python train.py --num_hidden_layers=13 --hidden_size=384 --num_attention_heads=3 --num_key_value_heads=1 --head_dim=128 --vocab_size=12614 --norm="rmsnorm" --init_std_o=0.028 --schedule="cos" --batch_tokens=65536 --doc_mask=true --dataset="wikipedia_en"
MLP neurons of a small language model. Each row is named by its layer, matrix (gate and up: input weights) and neuron, and shows model dimensions 272-367. Each number is 200 + 20 x the weight over its row's rms, rounded and kept within 0 to 999. A neuron's up and down rows have the sign that makes its largest values positive.
Before each neuron's rows, "fires on" lists the tokens most often at its 100 highest values on Wikipedia text that the model never trained on.

fires on: "\n"
L6.gate354,189,195,167,207,201,221,198,196,160,228,213,211,189,216,214,194,187,185,186,155,199,174,176,194,223,186,212,222,201,205,218,216,219,201,207,195,212,218,204,195,184,247,208,204,220,177,195,210,199,212,216,210,217,206,194,190,187,239,242,193,194,217,173,208,177,242,210,169,190,191,196,183,226,170,177,206,231,212,237,222,205,204,250,228,235,165,159,191,206,195,168,240,196,174,181,194
L6.up354,194,187,183,172,201,185,201,185,187,234,179,203,200,184,192,214,199,199,216,205,200,197,193,244,221,186,197,186,188,222,257,185,207,191,193,206,184,231,184,187,211,226,225,235,197,209,182,173,180,232,213,221,188,227,176,195,181,220,223,222,176,206,172,201,185,180,188,192,168,216,218,188,202,194,217,230,207,208,213,206,201,198,202,186,217,181,168,191,203,171,181,231,158,180,198,218

fires on: "\n"
L5.gate459,189,177,204,198,183,207,216,199,209,208,178,202,153,170,216,170,239,191,215,199,214,242,198,193,171,177,219,217,223,190,158,174,232,178,192,207,189,245,185,237,209,179,165,224,197,211,185,208,224,152,208,208,202,212,195,209,194,188,196,201,212,217,222,205,165,194,200,188,210,225,203,206,221,206,184,179,253,200,233,206,188,218,173,225,207,177,173,241,177,201,231,180,201,219,181,218
L5.up459,186,209,180,205,213,174,229,175,182,199,205,192,231,176,182,194,198,205,188,201,213,176,236,192,198,209,164,198,197,203,212,190,220,190,195,192,204,164,190,205,219,185,214,195,203,195,254,201,183,205,215,200,208,189,243,213,162,140,203,208,211,189,187,223,210,175,193,237,166,172,200,193,186,217,201,215,214,190,200,169,195,202,149,192,205,203,199,186,231,243,236,219,213,183,183,152

fires on: "in ", "on ", ": ", "of "
L10.gate456,194,213,215,203,185,210,217,194,225,211,200,177,244,195,196,198,215,208,194,221,175,175,171,202,189,184,208,171,212,188,173,160,234,248,184,189,190,207,208,169,188,197,174,196,194,219,205,221,196,202,205,202,193,184,201,192,218,210,200,224,206,227,196,182,191,217,214,187,209,184,230,220,175,214,218,200,219,193,217,192,185,186,210,178,214,205,182,178,167,214,226,181,219,171,209,174
L10.up456,208,248,183,183,185,167,185,206,180,208,209,180,227,215,175,181,247,220,198,178,214,184,204,160,220,205,230,189,214,235,213,210,174,216,175,212,212,208,197,197,205,177,205,214,217,202,213,205,175,191,191,188,194,198,202,185,206,208,182,191,179,220,189,195,203,177,194,187,181,215,159,195,173,202,217,164,208,186,180,218,212,165,189,180,197,186,235,207,202,192,237,175,181,165,235,173

fires on: ". ", "\", ", "-", "– ", "ts", ": "
L5.gate1015,184,231,210,251,184,203,239,196,266,197,188,190,219,227,217,196,219,237,191,208,179,201,193,162,188,159,171,190,202,217,207,191,181,189,161,216,226,185,148,196,211,182,204,190,202,196,231,217,223,215,229,206,210,216,175,233,197,211,194,220,190,191,238,196,202,224,201,209,198,175,175,191,218,214,192,222,185,204,184,230,203,183,224,217,212,240,171,205,194,223,176,208,219,189,197,206
L5.up1015,195,205,193,221,199,204,213,194,240,186,182,165,220,231,165,173,225,244,190,180,203,182,199,190,184,199,168,197,179,209,198,197,185,206,195,217,208,207,188,195,184,195,190,196,197,161,192,222,220,208,213,213,193,172,157,234,200,199,226,226,212,182,225,187,175,210,185,201,221,179,182,198,179,237,209,208,183,217,180,200,172,217,207,207,195,221,171,219,170,213,170,187,213,205,193,183

fires on: "\n\n", "|", ". ", "\n"
L6.gate930,201,190,214,202,172,230,201,236,189,224,184,205,170,199,178,220,221,173,187,187,180,171,217,204,206,148,192,237,204,239,200,200,208,220,215,191,203,215,158,204,213,221,199,217,182,172,209,215,217,209,168,202,184,235,205,204,193,215,216,196,230,223,208,202,228,188,180,233,184,194,216,253,227,205,212,185,226,178,245,223,199,212,229,220,201,201,190,160,170,194,256,187,202,162,215,207
L6.up930,200,183,194,169,184,223,219,224,201,224,200,226,154,206,194,244,225,191,200,214,183,189,209,192,183,183,212,210,229,237,201,206,205,225,197,187,190,198,171,209,227,234,193,220,182,183,218,226,214,221,161,221,211,256,190,197,208,240,216,190,214,230,202,182,225,172,144,229,164,190,236,247,211,189,213,208,223,213,240,228,200,197,238,212,182,200,203,171,200,174,230,207,179,166,204,191

fires on: "\n\n", ". ", "\n"
L7.gate322,203,191,211,171,182,202,209,230,212,216,199,192,173,210,184,211,221,190,191,203,208,169,238,207,184,201,217,217,196,186,193,220,202,198,207,222,174,197,195,224,205,214,194,205,181,176,188,204,204,202,182,194,199,255,217,219,214,217,225,210,245,210,221,197,212,181,164,223,186,187,210,229,228,162,184,183,240,206,228,205,214,216,243,226,208,224,209,183,196,173,230,205,198,141,228,181
L7.up322,207,214,215,222,195,213,217,265,189,219,215,204,171,204,179,194,208,208,192,202,213,159,244,190,190,174,196,195,212,191,213,190,209,192,183,201,174,179,184,216,204,206,202,209,181,198,209,193,204,211,183,209,201,228,215,230,204,207,231,188,232,219,183,188,208,165,169,199,178,185,234,205,207,186,208,219,211,201,197,202,211,218,220,216,181,210,191,180,195,185,243,213,215,173,213,183

fires on: "\n\n", "|", ". "
L5.gate361,218,203,197,186,183,218,207,247,192,226,238,230,171,213,184,213,190,195,185,172,183,203,226,206,206,166,195,257,210,223,197,194,207,225,223,202,207,199,183,211,218,228,202,217,196,199,238,217,204,219,167,180,223,250,201,224,196,232,227,194,207,246,197,200,201,180,191,217,167,174,211,216,226,189,201,204,195,196,251,202,215,177,224,208,193,180,203,172,193,189,255,185,196,181,221,189
L5.up361,224,205,178,186,190,231,222,217,191,228,210,226,158,207,182,190,212,186,175,192,194,194,215,186,213,190,194,249,197,211,184,194,188,196,225,175,187,206,202,202,233,229,196,214,203,180,216,227,213,210,180,200,220,227,211,212,191,228,233,191,219,228,193,224,206,175,180,228,190,177,205,236,234,183,215,193,207,193,252,196,207,199,217,215,200,178,209,187,165,181,261,190,189,162,195,185

fires on: "$", "£", ",", "than ", ".", "over "
L10.gate55,172,178,220,199,214,192,207,240,228,212,212,204,205,201,189,203,158,206,197,197,186,208,168,223,206,194,190,200,185,217,199,224,219,148,175,206,202,215,192,197,209,235,213,192,198,191,224,211,189,207,235,213,263,169,181,201,182,224,211,182,198,221,208,203,167,197,214,194,206,187,190,179,177,199,202,208,197,226,203,191,204,197,207,216,169,186,186,190,171,194,238,210,199,192,194,225
L10.up55,183,203,207,185,204,244,235,210,175,234,174,238,209,193,213,185,178,195,187,201,171,251,171,192,253,236,175,228,189,182,180,238,172,188,172,181,195,163,179,184,209,210,185,197,177,187,224,178,179,197,228,197,198,179,168,174,199,245,178,185,182,189,174,195,218,212,199,226,183,228,199,232,210,199,199,181,183,196,211,198,179,197,185,239,198,212,203,198,196,207,213,195,197,222,220,236

fires on: "| ", "\n", "201", "202", "200", "199"
L10.gate251,191,183,190,202,198,178,194,189,190,191,166,175,204,181,196,244,187,179,185,124,182,212,184,190,197,169,215,237,207,185,183,195,219,173,203,225,206,214,183,244,181,209,181,212,208,188,186,190,227,174,231,168,192,199,135,196,164,210,203,213,207,187,187,231,211,194,234,166,167,221,206,184,196,220,165,210,230,187,201,222,213,203,208,226,225,192,216,204,188,216,195,202,214,170,227,209
L10.up251,191,169,189,235,186,170,189,214,204,219,195,208,216,204,200,212,209,205,222,179,191,152,203,184,188,222,216,184,200,230,179,192,182,162,209,236,214,233,225,181,233,228,229,181,213,160,196,248,196,204,214,195,193,181,226,163,201,191,192,226,181,207,212,227,181,217,190,224,214,201,153,191,204,174,208,208,196,206,200,245,233,176,244,187,202,209,197,185,180,183,179,183,199,185,197,187

fires on: "| ", "\n", "- ", "on ", "– "
L10.gate8,204,212,214,192,182,217,217,246,209,223,199,230,195,205,219,188,232,194,214,191,204,199,184,236,220,190,212,231,178,184,201,172,192,200,190,177,180,211,205,183,211,188,226,173,201,169,242,192,186,202,161,199,187,179,219,205,160,206,173,197,217,172,217,194,193,242,210,205,176,189,187,226,191,194,193,196,225,188,198,198,178,214,215,182,171,195,205,189,210,198,218,246,173,156,188,197
L10.up8,206,181,196,199,196,193,197,210,198,183,216,173,187,215,249,189,228,176,206,216,214,226,178,166,204,194,261,236,212,212,194,204,226,189,184,179,207,199,210,196,192,254,167,212,195,177,227,199,174,191,146,182,183,213,198,200,185,208,196,193,211,210,214,214,201,215,183,210,195,202,226,203,221,168,194,164,233,171,220,195,217,180,214,157,193,207,212,166,204,226,162,234,183,200,182,192

fires on: "was ", "were ", "been ", "be ", "are "
L8.gate879,187,199,170,216,163,234,207,195,233,186,218,201,189,202,211,195,182,199,196,212,200,164,176,241,182,238,185,212,160,234,206,217,185,197,160,201,188,239,191,215,163,167,194,227,202,160,190,204,196,225,187,199,221,219,218,165,240,202,211,192,227,178,236,166,212,175,150,235,227,193,218,213,206,181,193,210,191,261,221,189,216,203,175,192,196,215,209,198,150,203,252,201,184,160,172,209
L8.up879,195,236,239,220,228,202,240,178,228,211,210,216,219,228,253,162,195,193,187,196,177,193,195,199,205,191,189,216,177,202,216,181,182,191,177,181,244,216,211,182,203,178,205,213,196,195,198,256,215,194,184,190,148,196,191,192,219,228,203,184,213,157,222,179,204,189,214,216,191,219,191,246,199,213,234,242,187,205,233,212,196,204,228,177,216,213,167,228,189,197,183,217,171,224,195,222

fires on: "was ", "(", ": ", "["
L6.gate643,193,188,214,193,204,205,227,192,192,208,194,191,209,206,177,229,204,224,201,211,192,220,195,186,214,189,205,191,189,214,237,169,214,232,198,192,224,201,206,183,156,233,194,199,231,218,219,222,176,215,208,183,178,193,168,193,199,202,217,214,229,180,203,193,208,224,204,223,193,212,187,192,254,198,172,193,206,194,186,217,194,170,225,153,191,208,216,208,204,192,215,176,184,193,171,195
L6.up643,190,209,227,211,194,222,175,188,201,210,252,199,196,172,202,215,197,242,223,210,174,213,170,210,165,201,213,218,199,209,215,202,202,183,206,210,172,191,211,195,146,211,183,201,221,206,197,220,152,229,178,214,217,174,155,192,250,175,216,205,196,228,232,203,191,192,226,216,190,192,208,199,197,219,211,167,237,226,180,222,180,184,191,172,229,213,174,214,250,195,198,198,206,205,216,213

fires on: ": ", ")", "F"
L5.gate30,195,205,197,195,179,190,204,227,238,191,147,203,213,184,216,186,214,212,189,242,212,210,206,179,195,194,218,208,217,240,240,188,203,223,199,153,240,204,215,174,183,192,199,183,210,173,202,231,212,215,200,222,168,202,204,168,198,200,209,187,206,238,210,207,216,196,216,193,203,210,234,206,228,190,234,168,222,183,231,213,179,186,217,190,202,185,158,176,180,211,231,191,249,179,207,182
L5.up30,195,192,189,219,151,220,171,197,214,219,177,174,241,214,233,226,194,211,172,218,210,189,214,209,192,167,218,201,172,230,211,212,232,198,208,209,197,193,232,165,190,156,206,196,192,178,192,199,179,199,217,224,199,212,206,175,194,158,202,212,167,231,185,196,215,179,193,219,217,215,201,174,194,220,241,175,218,197,212,189,201,175,220,181,244,208,163,215,218,204,184,177,222,187,227,213

fires on: "\n", ", ", "\n\n", "= "
L6.gate860,201,217,188,187,191,220,205,207,194,231,209,208,225,180,219,188,207,213,206,198,178,195,200,229,210,185,199,242,199,194,200,218,220,191,181,237,234,223,223,224,198,234,228,192,210,171,216,189,218,214,206,183,213,211,224,228,192,220,185,182,195,199,174,204,177,269,214,193,225,195,168,223,187,197,183,232,180,207,223,193,216,166,204,227,173,182,193,206,179,240,195,198,216,194,207,195
L6.up860,179,226,229,195,202,202,196,175,183,232,230,192,221,175,218,204,210,207,185,201,202,165,195,255,195,198,208,188,170,178,251,204,195,173,214,232,196,176,198,218,200,217,207,224,199,214,196,228,210,190,222,209,197,237,217,215,194,206,201,217,183,231,158,169,171,212,194,197,223,206,209,200,208,206,182,192,211,164,189,206,197,193,194,217,187,201,197,215,205,224,188,184,207,186,193,200

fires on: "% ", "gas ", "oil ", "sq ", "MLB ", "ages"
L5.gate678,196,210,167,196,211,180,195,228,204,183,199,197,181,227,183,204,205,207,185,210,204,196,240,179,200,195,202,218,185,183,166,191,205,195,207,198,190,183,180,189,197,197,176,181,171,182,160,227,173,198,228,205,180,198,217,217,183,201,221,216,214,203,207,229,190,208,193,209,196,216,203,206,232,185,194,160,180,183,205,242,186,210,224,206,209,204,163,178,196,192,206,198,187,192,191,210
L5.up678,200,190,203,209,180,206,221,216,217,203,210,206,184,198,181,163,228,199,227,216,215,186,244,196,181,193,216,188,185,217,209,162,228,203,230,193,208,178,200,208,265,161,166,191,216,227,185,231,174,182,170,220,197,194,212,226,160,197,232,184,202,223,210,215,202,200,201,187,214,180,223,220,185,197,181,232,182,164,192,197,175,197,221,203,175,195,175,213,210,186,239,207,222,203,155,173

fires on: ", ", "3", ". ", "7"
L6.gate712,174,216,178,157,201,216,214,212,245,187,188,199,212,176,196,201,199,171,206,208,219,211,200,209,227,214,188,217,209,214,163,207,177,181,176,191,188,184,196,196,203,223,168,220,208,204,212,191,190,211,201,189,212,198,201,210,220,205,210,215,201,202,178,190,179,197,214,178,157,203,182,233,246,157,202,207,202,177,184,213,213,212,200,221,216,203,225,168,199,205,230,198,204,187,153,189
L6.up712,207,189,167,159,172,196,230,224,237,198,187,156,235,196,188,222,210,196,190,235,236,192,194,217,214,199,191,181,209,188,203,191,190,235,199,170,181,195,204,187,190,215,166,226,210,206,182,196,187,223,191,205,195,173,208,199,221,195,211,205,175,212,218,198,196,149,213,162,222,214,204,204,212,174,209,189,188,185,179,188,166,187,208,196,199,186,208,225,201,213,185,204,217,187,171,224

fires on: ". ", "-", "0", "3", "om", "201"
L6.gate101,189,197,201,215,178,184,233,188,203,188,220,210,251,201,192,231,199,178,198,194,211,227,218,201,226,221,198,185,206,188,185,203,209,224,195,178,206,190,192,220,222,239,165,200,174,200,200,193,223,187,226,175,198,210,190,199,195,166,219,202,198,180,186,215,190,208,204,208,175,188,193,191,214,189,198,193,193,197,177,216,195,193,254,194,217,221,220,194,172,179,209,190,206,211,166,188
L6.up101,188,185,210,173,193,146,190,197,198,223,169,197,219,210,198,201,177,200,213,184,204,199,203,185,217,197,194,202,188,181,232,185,172,227,200,205,214,198,192,230,202,218,161,188,205,194,165,170,175,206,151,196,223,204,193,245,188,190,198,179,213,180,181,213,190,180,208,234,188,231,219,224,207,182,224,193,192,214,200,217,193,168,202,249,234,195,219,231,245,179,188,207,218,196,197,190

fires on: ". ", "in"
L8.gate431,206,194,244,201,239,181,209,199,189,204,221,209,236,207,216,185,207,212,194,197,183,188,222,164,216,197,234,197,191,200,183,168,177,148,189,218,197,203,206,209,235,164,199,184,177,182,202,211,185,212,220,192,228,218,181,214,168,227,164,226,226,226,241,195,182,196,207,219,186,204,196,237,200,199,184,194,196,215,182,239,215,208,222,168,206,232,193,204,194,200,189,194,210,177,195,188
L8.up431,214,186,233,227,186,205,198,166,212,175,194,198,235,196,187,188,197,197,185,184,164,199,212,220,174,193,176,201,221,187,193,244,182,200,148,206,193,229,149,208,196,251,180,250,208,246,192,188,201,206,217,189,172,198,181,228,170,190,238,231,205,165,214,209,165,176,195,190,202,206,177,219,179,200,216,222,189,189,187,215,195,171,224,224,197,180,193,211,178,174,196,205,182,226,200,215

fires on: "–", "0 ", "-", "Soci", "2 ", "ak"
L5.gate568,182,211,230,213,192,193,242,238,202,170,196,172,191,192,214,204,210,200,190,189,221,173,212,205,199,194,174,168,181,180,204,167,212,220,186,199,189,186,201,202,196,211,205,199,189,202,207,187,183,208,225,176,200,201,199,181,196,176,192,180,193,184,184,243,197,195,250,162,196,218,216,175,192,231,158,174,239,230,176,176,152,186,213,201,209,176,184,211,200,218,198,160,225,179,194,175
L5.up568,177,216,223,179,224,218,247,156,198,203,222,207,240,188,205,200,197,241,193,230,230,234,251,198,188,211,192,208,204,176,181,179,242,183,193,218,185,205,200,234,207,215,192,174,199,200,213,215,243,221,209,180,181,199,184,195,154,196,205,213,185,221,154,205,240,191,197,191,165,215,204,211,190,221,188,166,165,225,172,151,206,228,184,226,212,192,229,216,223,212,159,210,180,210,188,184

fires on: "| ", "\n", "_{", "Set ", "+"
L9.gate769,200,189,224,260,234,179,154,217,219,176,183,176,193,214,187,205,185,163,219,184,209,198,198,187,208,178,232,236,182,247,204,194,197,172,222,200,207,242,179,220,237,244,213,186,219,207,183,202,225,237,204,217,184,190,209,180,199,199,172,236,223,178,206,208,205,198,213,201,203,199,200,209,184,181,182,233,183,231,189,197,232,171,229,225,187,216,234,226,134,203,216,184,158,185,227,197
L9.up769,214,169,195,212,195,193,231,240,168,197,193,174,210,168,198,192,211,192,215,201,165,208,162,208,196,185,199,225,231,197,206,188,195,183,191,226,234,186,217,156,210,247,228,215,204,208,187,176,186,205,176,181,194,173,192,223,186,193,192,220,171,198,224,219,197,199,211,207,226,185,160,183,199,190,202,228,164,203,187,209,205,210,263,216,186,198,217,181,234,174,190,230,172,177,223,155

fires on: "| ", ".", "on ", "\n"
L8.gate713,224,233,226,227,173,188,145,186,198,214,201,244,173,218,212,190,184,190,198,188,196,222,203,223,193,214,193,196,187,202,198,201,213,218,200,191,186,187,196,205,206,206,226,243,202,216,211,222,184,191,174,212,205,215,173,236,177,219,204,180,202,186,192,188,212,194,196,202,200,236,211,172,212,204,201,206,226,217,194,229,231,220,164,217,209,205,257,179,230,227,244,194,195,178,247,184
L8.up713,205,205,170,156,189,220,182,179,176,156,181,210,227,188,202,192,198,192,225,173,210,194,178,218,160,209,205,196,175,204,239,204,214,232,208,195,223,211,189,199,184,211,204,222,177,227,198,197,194,201,192,225,177,170,158,189,199,213,203,148,193,224,185,202,200,246,150,175,173,211,217,182,215,208,189,237,220,178,186,214,158,165,163,208,186,199,196,187,199,232,190,171,181,205,201,203

fires on: ". ", "\n\n", "|", "\n", ", "
L6.gate904,213,190,194,193,197,231,195,229,180,215,208,214,151,197,190,212,214,200,197,213,199,209,206,196,195,148,202,223,218,219,196,199,202,163,226,205,192,183,195,225,231,220,182,228,196,190,194,203,217,194,165,191,206,273,220,230,174,223,194,210,216,216,218,189,225,167,188,212,170,202,194,231,231,198,202,231,222,169,227,227,199,203,220,241,178,206,213,165,192,202,246,218,170,173,226,210
L6.up904,198,200,197,179,196,216,175,233,210,240,209,206,180,205,195,189,224,216,191,214,210,180,230,202,193,181,196,249,242,230,206,181,229,214,231,189,219,234,162,187,212,212,217,208,185,154,229,213,213,215,185,201,183,196,223,207,190,240,216,178,209,239,209,214,195,170,165,216,199,176,218,246,230,195,228,173,209,200,250,201,206,217,212,227,198,202,188,158,187,173,216,206,218,150,204,233

fires on: "$", "£", "$\\", "su"
L6.gate318,180,196,192,221,201,203,169,230,175,240,179,217,229,195,212,222,207,224,166,177,177,219,204,210,224,191,191,235,188,246,208,199,211,204,185,167,245,201,197,205,195,228,153,186,175,199,218,214,164,256,191,190,187,202,183,186,175,209,195,192,189,225,201,188,194,225,238,171,193,156,181,221,190,206,198,195,154,207,197,207,207,206,212,208,171,210,189,197,175,197,175,195,179,180,207,213
L6.up318,209,193,164,196,201,193,162,224,179,235,168,205,215,206,221,194,201,213,207,187,220,197,198,202,223,222,151,170,210,202,193,211,171,186,195,161,180,189,226,205,216,217,166,170,198,211,219,196,182,199,173,209,169,157,178,198,190,196,219,191,205,197,238,187,189,199,224,173,231,185,199,216,177,164,208,203,190,161,212,190,227,210,189,240,194,206,181,215,228,202,204,192,214,198,196,224

fires on: "is ", "was ", "album ", "are ", "been ", "film "
L9.gate430,217,160,186,216,209,218,206,203,215,175,210,198,169,199,218,193,202,229,241,204,188,237,217,179,184,170,187,192,170,211,188,173,220,179,197,175,219,209,198,203,191,185,195,189,211,199,231,234,180,202,184,177,206,222,182,190,220,192,186,225,221,188,226,223,224,186,189,215,219,183,209,214,182,194,183,214,211,222,212,210,205,214,238,221,205,238,198,195,194,206,197,223,196,208,176,185
L9.up430,197,229,249,206,260,203,198,206,175,186,164,221,205,200,222,191,234,228,222,198,180,216,214,182,210,203,191,184,159,225,196,207,200,236,230,172,225,212,187,191,245,198,206,179,196,186,219,214,178,188,170,181,165,174,195,195,185,178,211,178,184,222,187,223,160,203,196,202,186,199,191,223,236,209,164,215,177,177,214,200,168,231,221,169,200,218,207,209,204,195,202,198,193,201,200,218

fires on: "202", "189", "199", "201", "sh", "192"
L8.gate570,198,202,241,211,183,176,195,232,190,189,213,197,174,167,217,190,197,217,161,212,163,205,211,198,208,194,187,230,182,269,199,194,198,178,205,208,173,204,212,216,189,208,229,176,218,155,195,222,218,203,210,220,223,196,215,201,203,210,225,183,224,211,193,182,200,218,226,176,202,175,204,242,210,177,225,206,228,190,194,175,170,234,192,194,219,193,203,163,202,183,248,202,214,196,209,217
L8.up570,225,211,205,198,230,195,202,189,214,182,239,170,214,179,211,171,192,133,186,234,212,181,202,184,216,208,209,241,227,207,236,177,220,239,212,222,207,164,245,203,189,230,187,206,195,193,249,206,236,203,209,196,176,155,204,167,202,183,174,225,190,188,202,200,202,178,201,201,185,226,205,207,192,171,165,186,198,231,199,196,178,159,241,186,192,168,237,189,226,184,222,193,220,209,192,195

fires on: "are ", "were ", "was ", "-", "is ", "."
L10.gate490,202,190,164,196,196,213,180,159,216,215,221,197,240,193,233,183,197,229,196,194,193,187,213,185,179,203,194,178,162,207,228,199,156,163,190,236,223,216,178,196,192,207,154,172,201,179,196,196,200,196,237,210,202,217,245,177,203,184,194,202,199,197,264,189,210,196,204,180,185,207,209,217,222,189,182,177,199,179,232,216,187,193,192,201,210,197,233,168,186,183,229,184,189,213,173,202
L10.up490,169,190,236,206,203,190,198,210,223,200,147,205,192,196,246,188,180,172,188,175,194,200,197,194,234,197,207,213,193,212,193,213,225,175,204,177,195,227,185,184,172,174,177,203,185,177,196,198,227,226,173,211,184,196,202,172,217,169,200,170,181,185,197,207,218,175,166,235,209,186,211,211,212,183,190,236,162,209,205,191,228,194,191,180,210,202,241,199,182,174,189,231,203,219,218,196

fires on: "|", "\n\n", ". ", "\n"
L6.gate158,220,187,202,182,181,227,185,225,176,215,202,213,182,181,208,240,226,206,195,212,199,199,208,176,205,185,207,208,216,217,206,160,227,216,193,179,219,195,173,210,206,206,201,208,190,154,194,208,211,201,193,213,212,228,202,191,191,238,203,217,193,222,230,186,201,179,205,233,189,161,226,273,207,212,227,197,225,191,221,226,198,204,225,198,191,187,188,182,203,193,236,214,176,182,208,195
L6.up158,201,179,213,160,195,195,197,222,206,228,170,184,160,211,181,204,198,225,185,237,201,183,215,215,203,177,172,216,219,214,211,219,186,184,219,209,185,195,182,199,218,217,197,212,184,160,199,215,223,198,195,198,201,256,202,226,194,209,220,206,212,220,190,178,204,185,165,231,183,231,208,222,204,208,207,203,206,190,235,217,240,201,220,262,200,193,203,195,174,159,225,191,205,172,196,178

fires on: "\n", "\n\n", "| ", "on "
L6.gate505,209,204,226,227,216,194,176,196,178,217,183,205,189,204,222,175,207,190,247,162,177,222,218,226,193,201,182,190,183,190,209,194,169,229,229,188,206,214,185,191,221,184,180,173,186,235,212,195,209,159,160,173,205,190,182,223,198,202,203,200,215,245,206,204,223,210,206,207,187,209,190,181,193,181,233,199,224,200,220,210,170,206,199,201,182,219,199,220,267,193,211,204,196,206,206,185
L6.up505,173,185,225,179,188,178,189,191,182,195,203,232,202,205,187,182,265,166,206,195,190,208,185,175,195,162,191,190,197,198,201,192,219,160,185,205,175,225,228,198,213,213,187,176,156,214,172,210,200,212,185,173,195,187,188,232,195,204,179,198,212,215,191,196,213,195,174,197,200,182,221,178,184,176,192,224,190,212,195,247,167,163,193,195,196,169,200,200,198,213,180,204,232,196,170,213

fires on: "| ", ", ", "on ", "\n", "United "
L10.gate862,164,229,197,190,175,237,229,199,178,207,220,222,218,192,201,195,223,178,255,198,233,240,174,193,213,176,201,193,189,199,210,147,221,180,192,185,179,203,231,215,233,204,211,206,185,209,221,212,191,197,199,210,210,199,181,197,211,215,171,187,202,218,192,169,180,221,181,213,195,220,185,207,186,192,190,189,188,212,202,248,212,192,186,192,193,196,224,223,191,179,225,174,190,191,186,196
L10.up862,191,203,197,203,224,189,183,189,210,207,194,220,233,179,207,215,216,196,204,184,232,201,196,205,196,192,212,228,227,165,214,174,249,194,214,186,185,186,221,188,183,193,193,208,193,182,201,193,201,176,198,207,214,205,224,189,191,213,215,207,204,219,235,188,212,211,170,189,214,216,177,228,210,178,206,214,219,220,191,214,174,146,217,213,197,201,211,203,210,205,192,219,160,155,196,196

fires on: "–", "-"
L5.gate960,180,216,199,190,205,199,240,245,206,186,194,172,181,213,217,218,196,214,169,213,227,170,186,194,193,168,204,201,205,218,182,180,223,217,206,213,219,184,198,221,195,192,229,201,212,182,168,241,185,224,213,202,184,178,234,198,208,206,213,196,212,194,200,205,229,191,209,196,214,181,242,205,187,202,191,167,222,221,194,192,183,162,182,199,206,194,238,171,184,229,208,240,175,185,188,184
L5.up960,206,175,210,222,212,215,254,212,200,174,202,171,198,231,182,217,193,226,207,215,243,247,204,169,179,157,203,183,184,166,149,220,242,219,188,204,181,211,205,199,205,200,182,173,222,206,185,227,182,202,194,176,209,172,194,175,201,202,194,202,209,188,178,220,234,223,219,161,211,227,193,200,222,185,214,170,189,203,235,223,202,202,205,185,187,215,217,195,200,197,193,192,157,217,200,207

fires on: "y", ": ", "- ", ";", "py", "Kap"
L7.gate555,165,200,169,238,188,198,193,198,213,195,184,206,212,219,185,221,212,224,168,225,194,207,200,212,157,185,217,175,197,243,158,197,217,240,208,166,212,173,227,196,182,239,216,202,171,205,226,248,189,241,214,215,174,202,209,175,243,212,197,200,179,213,181,182,200,201,209,196,207,241,254,189,197,200,216,231,202,208,159,182,169,198,169,194,183,189,199,211,161,201,193,163,183,170,204,164
L7.up555,164,197,174,209,229,201,206,193,235,214,194,208,219,175,205,215,185,207,185,217,194,221,186,166,187,207,255,189,211,220,194,168,225,208,162,217,179,173,215,176,192,181,213,224,192,176,158,206,219,211,221,229,216,192,209,170,174,155,204,225,196,220,189,191,194,237,178,219,211,201,231,236,215,170,217,197,191,189,209,194,196,216,192,186,180,212,218,191,205,204,185,202,193,169,200,229

fires on: "\n\n", ". ", ";", "|", "\n"
L5.gate989,226,195,182,208,237,193,175,237,149,228,227,223,206,205,197,200,212,220,156,195,167,183,213,172,215,190,194,230,181,222,203,194,210,230,218,191,229,182,182,182,204,202,191,227,200,162,214,214,191,203,186,189,194,183,202,225,162,199,221,206,212,237,172,193,207,206,192,205,183,207,221,222,221,203,171,204,220,198,205,214,213,199,228,230,190,183,165,176,226,190,210,218,191,211,226,206
L5.up989,191,197,177,187,193,228,169,215,184,228,188,202,174,231,179,187,191,219,227,190,180,191,204,207,214,179,176,218,193,209,229,193,185,198,217,208,194,200,205,223,238,204,170,189,199,182,198,205,214,213,174,179,207,223,171,212,200,210,222,207,213,227,220,176,189,180,168,198,209,220,221,260,258,174,205,221,222,160,201,213,204,194,210,240,218,171,179,198,190,171,237,195,173,186,229,205